Weights of a small GPT-style language model, trained from scratch on English Wikipedia: 13 layers, width 512.
MLP neurons of a small language model. Each row is named by its layer, matrix (gate and up: input weights; down: output weights) and neuron, and shows model dimensions 170-340. Each number is 500 + 40 x the weight over its row's rms, rounded and kept within 0 to 999. Numbers have three digits each. A neuron's up and down rows have the sign that makes its largest values positive.
After each neuron's rows is what it responds to, as a language model described it from the Wikipedia text at the highest values.

L7.gate629:510447498496477472488545562508569478600432438499513482481453491509552538552577493481477498456514423463505473466466506543513559502502625482524519473477440475505535446441479564466522442518511542530531528462456484585500542453519521499451527478492528513471534552552519458478542563458527539529522508500452526500462580486527551524444409467562572493499423431498548520416488505458542489496581495522542531474518489447497498585508510506493523515586503474487489468522469503454422507493519494544556552464449480467550458525542
L7.up629:507397555444422502544489545409447496543493555483415476508510535501451467464488474479465500537463456475597503446490506492570451466409544538511493481499521586526460513551447527506520406420511568565491533468484555504482597498516521510503488522476499504553458534536479578522531457380522478489530545518518501503539503510497581481544515533465493523462486506482502507515504456520444466513522414510533494463479455526504634467618556526411529503508462510540554500488501519534434468515524456487523496501473550519515506452473
L7.down629:554465455462421524545515481450571462531549538490492497450463484530494518499517525521488461509504555516508479500535512423492527472457487558509528531502457435555522502542504536556537500505498526442453534528461503487541553469548547403528483519465497456515487480440468461523587470498517526500539468455520555415522518507506511480477491564536470522444557514529582497486517566530474512479531501540548477502524487598526471508562477512474503444454504526498434512440556567565448481543472483417551534590527506508412503462471
Description: Predictable phrase continuations

L2.gate287:428452492587468548555552581440550474465469441431530464478572434439486478534449507466493504494563517581436493403534541441480469489509491485479474500457558470428520510529522577542548557506492540462472503466613474517414445480480491451420537505507500478500465474482460416480541542483537555550461546510493515461509509440453443555473613476515557542470556471501574447552450490446502462536537531473453524527475479553512508521423537527500518474458550533579528519478576548551528422495485514526533514497498498466536455464534
L2.up287:481555516572503515531510515458541470479484568505446557523563437431539414496398510497543562487606517479456488487531524468559461487495573569513497454459520464501548521575455452506456495523500500425452518526520489543503469501474444491567439502503466505516456435526485462534518434459556516484450501484560589517484475494518518432454537513451525492505536475552573431531507522454465473468466493488475560515538527484487477579439479521570538495467505549536501522462511544469530430533448589530462527460548565478451446490530
L2.down287:495423430448495483503535504476590535515514497548491568475489582453496452497442606530535522482509479493465553498478543516458500478457503574564573461505585494540451497510462486488533486486460514497464444482519492533452492494456353540501490452474504527548494516519493463435502501476482520510471463497505554624482531486510424489490460502479479559546602505494519446516502540424488523542537566555416534445474549539462552493444520558473474471434479520496522444532454535435511491586542530585544514442496479569472542457466
Description: Compound-joining hyphens

L7.gate756:460575516475492527559477558438479452531482523415503518511467470573473501516536464448418506469505472513479513497493455491422527485440479461568467588527450568468509413468486523474481542546538534477544456456596538464427556511535555504501503567500493436534485512482474506473537467524483483503486435472503576514472495455478490501518509524504525557516483505540490526500396508472555445518469522502485522505483474495470483503539532481615487491510556535484574523567557526533482473502489503552528534535563503499525443434483
L7.up756:444540472482529594484493571456523503497504447519486544446463551556504528481577487488451483520505450500464555473516515489561459463515458469499469573469498523457562474468517488536497498477510587496514480474554456488487528453493527484498496545495457481528480453496469515534563518530479523483492463443504552475544463527573508493483449494549460543539531470509478483521468509504476396577543471491461498516534505474492493451484572546563476472468534530452543513570487475506472428498455501478440471477474503516508537478513
L7.down756:550550517460467527562509448501506438452563522477455503451456490566523482502455524528508481468538483595513511519440520443457492436510503508598504499447517509458495523447481469483487532487526445414529512428584472456452542536471517514447598534499516541536525512474448537461588477566512540508541481558510535556525525512472489519540537534495535520461477578488468433459494501465489418496467524515465514566490510549476386473533436531504522483401540460529493495519521500532510488575558541492455579493531475550506448558378
Description: Before-a-year predictor

L7.gate502:511501646500524489427488473551493495503464410465577549424513430476471509520498493473509502496532482461462505430473549524517502509516449469481505520470512526460497477484581474568484446511499516575472458515517579466471472482551506453503451489483509439496470531494576453497454542555430518549500465475491493523450518544503460622495479516469422496455475491521467451510461529530504444464527523503476508500499591460534434424489488407445498520504521505420525551485563546556446467469503484524447434493504392478511539544469
L7.up502:502441570448473430532530506496522543482460420496528551426536467511543408428489497530512552475500564488468497550439526520530547469515440485448499435478536501480518516506526448541506466483519503500553478557478573480468568409494486460497570529463485473537479565434535422533471534593486524520502470444502508442523473544524527477487491593497446505530561526537457441529482569498488464445517519496526463571493473380507515470482486530500532591515514501485525538546561440547441454512493478521547480542463418461526517484494
L7.down502:567455524531537497565516504530491464490480469505481503491488461462481445511458463480479558481479497453509546564423531468497515504514479537649524480465516488549521486497487498553514481390525542488503476509498513448537540491447483483442485543456521512475493547460530454539507500492541469500492481447501501505515453512500515500472537528449515554450553487455550488444497545498490473508541522433474466569456524497473489474470496565472561534512560550526566498439538515538472467493572504503472567519510390526553496473481
Description: Infinitive marker after effort verbs

L2.gate273:536441473570572512473463522419551475510513427484543505498571529479447594496460498414538480457453470533522528485471516509463465511528478572515634497468428464487510453542549503509489525526557490540545436493458516507489418477530445540496452487547415488537598478549528499598509489498464608541493507476477500494547505481469529444547534449506494460521497489454495533523597501485458491485439459506488436486519423467584464474481495497497456477456549461468457496526525519519518515544504532540500521492456555503539510463461
L2.up273:520432479468460482497479479431508475488557509444546447490558512510597482465416507477444483371503468488559498461479579570515450486509528599493545492421409491440561501512522507464489586494543502471518497538435532472532457528521470549489509500523412531494532476546499448531485509462506515477492502498507511457444465436499546475556506465585529485510535547503556465522599488491447409480421437523446453540485450470504479417465511522558495462463510506518460483541535457514537514550515506504458452428470467499458520440413
L2.down273:518425506435518498489501482469427479503487550497590493533476498523485504437527440466464513452411448481556513481519494524546487529509448514438487449479485506441440476483487477478516545524580488525493462470508494477550519533506435489496522461465492538553501557470457461533456532538514515549465496401490504429503541453484498471428516464435572550524470538499492472532526527589497517535485487528483429527471530461543438528488423502552550439543550468481484518493533525490495531468592470452446528525492530521496516456479
Description: Modals before verbs

L9.gate464:465471523527566458520443500495491461464505580547513430494518497476458505518539487448527471496507507544473519416529502514530583434525539564489480515496565499475513481439520468506501495493511430491554461562487520527558526509536494504579508487526486467490550436476537485462430500531520496510469432523472534471524540539575520465509515438426500471528487523470557484563538525485516521523544512577460534505464498516494558561480594486540450542478554513580497545464446568552522453498513494514545508546542482521528420484528
L9.up464:470507524567520517459467554508540523541478453515471474536520446516512498477523506468524535460500530484517447560526453493453510468507470561501460488438541561536484499444506430519547532493504514513445500575507480497489494509543517548477524568517455463533406441536420507491443452508445397483518536531530509563577542483514525459425547510517519495508479558494543540544456514408476485460463526486518523506541487537470459479495412439512499434540418548507471520501505566535503528484502466520470413472455447507490490456514
L9.down464:539458503509475450446476492528500451536497536460502442544396458563503487498549502588517506512541527486526533482483455511520498467494545485498513476461487502443518553523509472512518470540442432529537474562515428525503604489508534431503554563550441452471520465487476447516480499514571518566460475509526516508442435517507489439546542465597535463500480534515519476539529447502560538567497481454514513576472450494491511531499453495537433490459474459444561521475589536478534491529523523464573442512494490469497566527509
Description: Incomplete-phrase connector tokens

L9.gate168:485550551476541497571473459588449496566465532437528490587451581542529503457463511451567495569466478531528534557520513454459412525506508508462536485505526491512535551430503466465505501563535466496498500496441488515498513507538475548525484463546527530580480514505507437493532495485516505505511561456499499496528493537570566448508554450530462405440503515524521459453486471420532441515536537456473552494481506459488479483499467535547403468495443444475475495547499510543464436507489460590569476501509534527527502478550
L9.up168:505488443462459467524514537521510476492445527433528479511525503479443509500524477484429519527518555534475452500534489540516486534538488513485477536532483567505456478525519518440488495535484457479460522537472500538531562508532520507411478457383494428503583524544535460422443460506518476491561490433418454506514571479484511533479503539450419463548494522520519505514512501526431518440553542541515521433538559544513509520475524473473575489439474468485537482469499500524571530449501470551493460517494523488576444568481
L9.down168:463536450439499557525495504516467439514488455473500499499543499480445524498476447575525490443518466510504509490474513519471455519470522507375543560497529465550406520501506507538538475504446457532454478529493536567515561537450456471481472505469493468567573502482538478424519443546533496453474495481410488549500419423505484526513558528478554513532519506544432426419540532486543548492512521550479481552552480456554524519521535480483522563513584513545508517452515543607398471447465483497477512499482493484481522523497
Description: Sports competition name words

L2.gate263:513469496527533530422600481490482508436542463452418456602475543398522504478497510556583430543519510433539444538543555515533484471492431478498513534530434491580515456504564450477445469436528476515519570561495581503519519482487561464592540545560512476486530501540501454530554506528492520490436511513558525490444512519466566501490462451464568473478490520471589503466441453416449476448513523535487553450525517533532502498508462571457528486517533510498475475545515472495504457479469445513553450504510437509474512541473
L2.up263:510491466531513515451473499442464501488458436524487536467522521425538496470546433490540482519453499454506532437477469529531461518448580478490495475571531518533479594496551406491509470517520503491445522534449583516485483509462501568479510492524537519482586514602480436506589477606490490474428599525518465483555471462519489421478530486427485470482516486552543509449500460445459537453470524510560501447482503542467483496553559535472468493455532522568450460487519519494458529513447504486521479527501552539487486461463
L2.down263:536475482459479505515645522475501477513552469564471557482473557592524511472542515540463455493481497561468480502473544477497435453494487503587555481514482521470613424496540509487519444419486515482471519426553530501490508553474442505480478443423511495543414521460476500461508543545499593533463506540522497519481397512485439445501490446471514529497480483463501571460501419489519561474466522500566485466531537542437465531489471537528500511495511582583484509510545521451553525538520479535520543553542514488471475485438
Description: Copula after subject

L9.gate305:455499523541457519476484497416499494464502482485510508451551559493528517481501480438535500568540463518587528517518451554525454504404494489436462399511440573498489500537513506555565453441531554492510435469503585534572508454481452457526480474512508466473477474546554516534550503525490431418518434523504518409476548569531544550530455493433481436480487465444542568495478448526448485472508488544423559469542490459544469531503502518523504492498475532540512484463536536524525514427486464531459539570481521531539532576515
L9.up305:459550478575442550464443493565464440429546513491491471551506540533531546485543512557570480565509569524525497501450502477517467506480549500461563455544499539458551524418498473461458461452563448540518495483572538500493491503500484517446484437488516487582430528507530511497467514422452554496561503555428468557504525435528510473484482491502458508476469568506505464477520447484540485496514430496459493488492502411491486344536483510532515486488442542399489485441387491513491523465530535510549542472428558530530491546524
L9.down305:531574527523515465566498446519501516402544475527502493512485512492488539497481446466496489459469462469487502509527497507489454447491496502525526484502511540524481550520427430458516490488542468427563500504443524538530504535472497469438504473472560491441534574491541472543512442454550526459464499540470484529421543533437495491484556601542473393416495507471421421474496468522547485444537523472463511459500435470535555501498495470467465486533501492451506541471497519467476514459527475486534593519490521488435519535524
Description: Start of multi-word names

L7.gate134:501524524488482541540540540471514443594528442484541437498515498488496543535516500519499521442549536468552495441471484455548532491481508456506538488447603469519514495524525488507537580524543472466499471495478534555488509504483511555511494448476489480496507528567494485495429460607469442551520432486497492555470518430566537467544479454541495468518548405497456518485528471476542474515515571459469524511488489548526512498534458480470513461446484420568558526469544470477481454473496470533566468493510487485480491526479
L7.up134:462499493470500543515502544475567468578565436537486521428402549494476465486502470513464559472602465506476443492520580436490481470527510507558498493453444576527461488474402458473526538447542560502429475568502472559582557486491453519469461510504518438504494456524519458490481475516505528496472515435541598512447517506612428434515513436532505531566512439493517493501540398496565515402484578486558523466498574429468488544474539452465592405472546452549532573504500525523497512517421490490552527470436492501487498519526
L7.down134:419512500474499523485515557450526581501568445485521502560496502488518402478502463499529445431565474518367559418426589498538484481487464549520491482490548511516481534465519524510472525548544467498487533494504536511516508580496430499544518488440468486480539466494530474432443496502537461552427523527489467465541457471539555475497476426465520450558499518544537487543565464463540437458508464538517528509430533514506514558438527520494541487492586508473560505546495576471506480533515450498513482541449530496491453471572
Description: Compound and possessive joiners

L9.gate533:541464539488471452436499506489536554411465448512491530467411505487460512468495458548488470533480567472542471519518531469481473451467417391539508576509473451493468513523473451486545472525525502462502460548477577438484449567452516505517509440491550444509534514457433471477464468556493548541485446466505510491519455513497517533529452534476467493462461472478446512523492532535519528477417530510436461519525458494531489489534470505522569483516513434467518563513466480463469504505518463489553567522445521443508569546550
L9.up533:567450518468503451505530501523566466482480532395589487476422385463451511478514515472518511462487488562521503493517440526551496477527483546576454472563483502501492496535413489538517506521502523532503470492429513477535561491499518474464430541434373503521475570459500420499473487514523550493471529554468545535536463462514474493504489569539509558512509517474534472478480483454508517446495528501490529517496474534547450479535486496467458545471547459483508481514520442595471519483552545523558560469521521492616610461484
L9.down533:495513498507508496513437541554506528447499512448540458525439478499429405507429432521474508491475504457477543543510491526412538520435540501581489529493459516477548497498474473486514460457557450448467514520526514491589461462500503459491577525478517479533517588486505521486480444519563469534573527537523544501473491483521516559427520487487504564428515516471465480447569490556523535565515519499446505511493484496477499493504538509496605549541465489522551501495536519537494487481469510451516556449526498447474457475511
Description: Before a bare verb

L2.gate724:439508504503506476499468496448468440427511523605421504476543501511551511577517545472447564494506500495463503532447531517566518473495530476446478509535550545484509519521460462465576429500542531484532480565458483514424494553516523480489538459574439408498495492517497489506499491499596448476488524506569488505491475538484558442483524490590472512486512480529501530584564517468494518509480471528460541543473419548506465484482528496454522549494500491529432498475507446517480484484420497454514504533471529478483572519497
L2.up724:496457489480515516537460504550499472473460501505434546483543397506536527556517503463488507510525485531496516489533539541472533459512469470469428526520419552462421507490451537559569506523541432476576539608477507567428520516480433505492495421502535514489507454602496535508484508540550460529504494468497453490520496505495542466494468486529539552414512531566486537504497560527448489503478560514569549469476427534503476475551501483448537452433514443577435455468496447453573503466466529491496554499527546445414528559507
L2.down724:520543458500470488476442497536513443413467472517430542535556411502473525560467444467495511487520526567520511458508562533474516418499461519482454522518529509524548539521450513517520526481547437499534484486459561518471504483478496478548530417546493554525546453536493564501526483429491542499478429540450468480493536521410602499432479466518513514529525507541441531442562491517506545495503462472522531520490494514538504442468552396489509495536556496579416505447547479535529496484441504465499490541501519434485567436453
Description: Predicate-opening auxiliary verb

L2.gate467:507489401494530552524475433509519454456507453516533571513592499529454510527471470454527507521514485438521469487486484502572514524414487447567481437493429538442504446498497513479536513485551459524383538509549465450484449564485531492473406453533503497513458493498557475492477430414540498530446489554411531488468424528423531467489548468451513534566541482527488521554488401461536491500517488493479512584537524545505529539502495487531530484460530532486509501464530522556470472426529535554438414516505547465570449512534
L2.up467:472494503463475425563456490479495434505473549468481456511502435506538476499455469572507532539498450458543572524518515563482490533508531454538504500543493447555513435529480521534461483457577559456478531522523541586506566562491499486519451525539535498484466444489496505452442439491466520537533460499515490463445462499555476563503435427471495471549487546514495565421541471520462486551584465481498508535520474525555552555464498454509613504599460491516524546499542455507560472465464463416509479560409426503464530482547
L2.down467:505458514493499439505473474530428462520451503475518471484463480413535514518451525522511465527503487479474479535481472499493540512487490541537502551496472519576527461473505497485438498447529527518458536434499544490540572534447468448513493559438494489491547427415457576412409493530481475442516584522566514493502519498516529501539562489504572436502511513507533582483540465610444491538508520576480546512490471509485483563486535512558533513524442485493473554545463576538456500467465485508476531452501452462472486415549
Description: Preposition after a place name

L9.gate744:408526425510517475503431448521438540516521386524503528475521505437499482516506537556494499483484521497473543524488540576479450451490534487464498486467505455443511535490468490466531530512461498602543518513491521476503469533503517511464495510488412546584456473477532450492413469537417530510500485483484521535433562501495461497463505548472499525546491487498533505541447445512539523507571492487526468432535456506495521501555528534515445464538522450501479527555525562493474581546494533509560555522544483530524517489431
L9.up744:511582525530509488472517556508514505551513433515422495492521477501554535518478394475521517497504560548506524497481529538567457459505463518502538569449461536531528454535495531479570533551538528468492578403511478413599473486459548470501578539416473501405494509445599490465536496550509449497488545403500516514503466510563439564428545497480548502466485504509497512465415522464516501477503432471530433497458571453442534400490439459472472479463551459527477480525505399487531482572505481551536557559539560493489548557516
L9.down744:465508483466547490447477464542428557514556457539538508491469509524449448472502501498533526526524580530493564462457481519520592504508472542538490482467572536530583452525458498471557544503489584453443481465532494545555477557420431498513514488515488548486496485469551485428526488506531467484483429542485544484509533453473491427467543473501492464386494580530525502491477560437545436538534505440448475473501447424498438455510490412473527430524487508442513487510394477501585542462516527457521544546476430540451479489467
Description: Milestone-introducing verbs

L7.gate637:492514455558493487530542490540409531535513435478453523518522484475598517522451509491464559462439562473503487437571466506565530459490487520456475441483539510454534423545476482536458550529481516503517496516431489442445466551533521486533541476481475476458505481507542476491504466535482462521458447491499447514551488478466478533553492508457503526516440514463465469554474517468417482473615544521521514448523470477540563472484514514475561460484497465507525500493523534438564442516554498517508566477469455510550511571445
L7.up637:507520493499558573464571486420521463547522511539506526531383461532521531493542507601519512488529465504523473583524432451484501499456482475474488520613503374506506437487533512554494509460473483496457506467505483535513459467501558512518477516511461475492460538488504431481505548484488431543590545496551482526533544475482497531392419559456502579572528471513532450516446519530498518474484413505421488488540471399462508470472534487535529554471512594493498488500494557537487552510513570462507570503510515512451557524523
L7.down637:444504500558579520484572589534523507533500565491499423518492516454551487519557459464500557503560431526555503520584582438477509485524504527492517504506532531513440610430419505478477529470492516498498522467426516549486475510579518452494533522513466513545466460527515488454456524515473470603469519471548443422605586486549547531538478505482549572526570519511456507448470524514468528552518472476504487457527476532502435384510470490510507482508471430554522488527451491487523466594512438523585569494503476449548456516515
Description: Complement-introducing function words

L2.gate891:475450485529559464559569460482465518525464478522465521513486524502538411499506554488520446533518532516476487512458554492472486531455518521443469464393509520491419465494453498543534453512440514470504524573442463572549514513523567557536485405527507447452497502485509457442461560467511531498470464442502531462539520435546521472483486497563512431564519583558521482472516540536543481453538499515584504487531548491523469507525474563469498525484484503427536535527520472454466525553431511472504499490510525514586470540470
L2.up891:534465433488442436393429563452468513478521490511517511524440410520513533515568467503489441497415549537472508499453430555529471510458493535483566586493471491510538526561488478595458515480519463491535512530482567502522522529526467497491483510548551545500496500500480498516520486514468493458553497576508493589507463448513438537452516488475569496446389532482469517489528580451506593455518495464543407508477480531447444443494490526523489464475502418510568493527459468480520426519617514540520498479479516557473526525506
L2.down891:471552448524491445477488544504447497461497525454500499526522514556512528471505549487525506537454500495543536475464488506555469435467532552411519547496485535505514512479542482519427502516507489493586538477507532516531469510486505497493545508591509540500443486482553433468474471471491559503506450577545506508531509428478450523436535503554542449449400574451548475463482486438578502465444505502547467516455500494475556506487555458557463490422498507478544479488443534515479456487478440530506465532439586608482448506513
Description: Repeated-name first piece

L2.gate455:515514503528456494527526471595478519514523504570451481520563518526499429449553515535542475443482487461524617478540494550497468492528613519551538421480550544482492438482449453462431506466456505504483473503560443418417521472570491492492488534515475428497579529480497465521446492465414584495526520469492496486479530457533432463548514470509470508564528523520556550497504488450519479545541456518470443455505543472487509505486472531542563486554450454551459476553472539497487512475537458444430467563541452466557479444434
L2.up455:480587471518475488487471473482482374495494478485478507500490521543475492504488478518500512496511503556529483530506427428467519547505532451522538428444496507527424495552494545482524494517519460561508496546525518474493520515470534480533541486505451452488488499509540556490453459548412494496531503432417450489492484481580431527532462522480484492526488506560473525521530600504537520440546444548513426401499540522525551472532483482587524444584450506483594442551555427499557511530466539413458480500497526504543492501486
L2.down455:566566479514424506555480572542546497472495516492515578490531540490451513442533530518529395518536486491491515433455494488479426427534578440455532485476479509503478466552491526491575474504554493528450506540541456522525549480525544457506484511463548451492450508526452533494473449540494498576560531478454466506521512481528422582438526511500473536464504538549517509554572590505447463480599498491513465477545435580454566513526450469587462463500481562517484452520505487531546502508523516449452516504464531521565524486522
Description: International / world-scope words

L9.gate780:469486470468478456478474593471490516568460506499443472489522526480515462489480440565513459462542550482482535490526428396476465541506533532446497517449488525528500460504475558480562408530493497560467577520452543509493536487522490417442432567527477489445472486440471488404508536446559470499511478501494489529541494492416461484522436525464545501490510537441478539529486482484473512436519485455593494474487511567554445511423512562534543553429523524475543543447480557445473495523520550469465527487536503535475496502495
L9.up780:456513506485451455527526513463532565519520567520561460505507562482518479536501499544522561513530547455490511448519495513439497577476589537292551532520446525467492433487511550530528486542498514532518494563489512504545493490507431400517473439476477490485483465497493462417522544459525456441522481494540433532558510474481481536509463534540496555466513528500500468484549552508549499457542520461603533470441478524505490534425550540456525513457513506484553575465509490479516501527493504493513476512584414523481467504485
L9.down780:477489506444530405454507542427472485554498576524473528494461513463519472508575552497443528557496607546503481510464472469523449586474567506250516567460459505486534518498439521501515469549469508501510502483499494476487562556491501473484418551524535490492519527472464533492487452436487467487476497500544469491566481495505452517485532462441482460542505515487502547521456500520407513523538481474540526446525544496486469497472477535542550526433507549465550505493461523425501536449562499497551515525460465510445450587547
Description: Repeated rare name pieces

L9.gate445:481502521523502506458482573518550547550520511484541589479507444462468580442481477500482514495460527514488528471549556538490446499497469504527560459478501511501508533505465444536489545485535458521466560461491544498554430558480591492530567573554531531543532508460514465451541484562447490462490454544478489508450519494493491528462475453469526516553497546487483517516535516565473475517485524469421477508477453420487522463491501554488502453520493502415495539434552523529495509573458516449476551524493485426486492547570
L9.up445:493530522433489445468517512452575489535511455525513481489504512443477488498563548425548530481506443606465562449435477561490506491535498473529500529485418580455512510442526507473534517487593476479534562493466562496476470471569518477521493524508473429557556507457480480561584463535520526498497466537528407500418488493519511470567510573456493484520491455513526471477465479505546569550519537512530541542533483527449547477544477555420481535493596441472461561583492507490545512547468604560544450463486454505502603477450
L9.down445:531530522500500517479524450510527562450437411550478524474502573491544553525473506500564529493553469460571556501430537539425484402459545521690460458446455500454568459476544510524525541462479484489538435459552522559488547425522500517455469453512435571523523534557538562486511477477503509512461494533562535473527494530503435561485510500428488465494480506466508509502514489474558462497561477505494544579491499496474483524563478489457527462497473515546510491472448530504522499529427494529531411483506446507450499525473
Description: Preposition before time/place phrase

L7.gate777:481519494482454572528485467531526532460509486519490416526498516492517547541519473477498499567605537487599526519519482481475532524514456461470519526596484513417433488481495483475535489498474551414517592507531496516525436483540465506568592527448502449452451500544508566553513446490528492541432541516483544424533536503572421460568526503472517485481534467502473518507498531555511516460557460546432514501588532497452517436416501516507446485479496501513531462578547551488557514461452554462450532494538456509540474480487
L7.up777:468483515493484547495476546470446471490523551454521524483496514507471490518542478602542455469496519426535538434548465537443464542535494448511447447445489516499434479547514496440470468478494536507496518504514473495494446452479451481474477466496544411473442498548487462445538478459563473475575439585514586474507477515430515546496534538423499535561571567534491477527537509553481525457519534530493495475529505501481534440511504471574456523472540534519583502514460495498461526542498512552518544518495543466530462540486
L7.down777:525556575490530528477441454571513524525497497466488459503514506470573528588532573578469455502467556560466566537527385506496514474480473458591511441607487537529462520480482470566513464474429477490542557502524504588517502523506494504503512487472591519435557480492425475510521447550454453462486465562419494410479487518541497445484461502461491496521546500419503508498454507522464481520486537609462500523536518602531578492504507503502464498498455487577455486550525547510570540520451466452497552526512469509513502515547
Description: Institution-name onsets

L7.gate358:493477393533519425480426496471504446572489526516501401505497498446519583421504486460528509505469503535526483521560516494481516434432533525425471557496507475492536515518468528595460495580533440520516491501477528544492510470451409473505473534587563497509480477458471517474457589548532554575506514506441521442433488505556477510407480560508432502486510540505490485517480496452521528493560490468441485489406477494465436489541551493419510483503475465492512581573489467550589493494586531540443484494486417520484472459509
L7.up358:491507498481501508470490458534454620553420471484455519511509521524515574492496530492485561466464410504577461549556527457517452563505505513494533481465494495465466537511473468486524479510454511483446512432512525471575519518422441442498488291495437496529504485487517500431504483484417495505508514470408530488552508511508501534391479501479522414493467476443505427521468439502401522497524492493472519503535468504519513473566545526462537448443484512514557496441515571480502470487502453399506470487449472545543472509457
L7.down358:503519433466532426516509425463534520518492555518492522524454561572539473528458461563450462511463524493471499589535534499462437523462433436795555467590476508519504483541439479504478533571513499470510453459489501554534412555475558472452515543530511533486521481429494528472497462488570443396504497494516546465482521489476503527480492498493490482453455473509538538569465487517601528487553481563511515456525544485468496528517495537571443551506478504465540448488538629493508497442589474492449571422497493545494505507468
Description: Surname first token

L7.gate425:503513448562483429476472519479456465467511583513519488596448473496472451430530499458514498468564503445565502484535489465484556485590543504462492445503428541472443515506532506440481477555419459525472474448480464451540415528483467497498507439507495549527560442507492526555459506564547546553514500411605515517461472513494553490467475505432494476453506491531471530533506546473629547519501516491451579498479532447452477544442484451489482458433482452539555524473444462479496535485520448473592487513533523417543448436472
L7.up425:562470513531464519526521451462474520452424531534527500530469454518602455498509518547508572506523566493478523500498514414495479381469498443354537546478475545495511516505513602504491507512448483396459533526478525512568556474470489478504477608523453524468513480539521492532544499529547512491544519460510533482492442479469509502472510520479484554519468583516552455497585530532562509501483495445481530409480536499436433499499562511386524505534457504492560468510508502558547521495508490500468471526512536499475423454530
L7.down425:517481513546520524518514479407508499467484535465535477538493493569573473533538500438554539444528506461636555577534501545437538400556568494467529501443453479426549493507511484479525520496503449519460591484583478461525474481456480507467513495563450542493508565544501472539532531504537549519494515520525472480507427506466574484451466477497539526474458486551562488489479518562547494483482501444544505493536556515471465483503524493489523463455477580498556472476428541558469562461470495562496500488484519477499445524497
Description: Pre-modifier slot words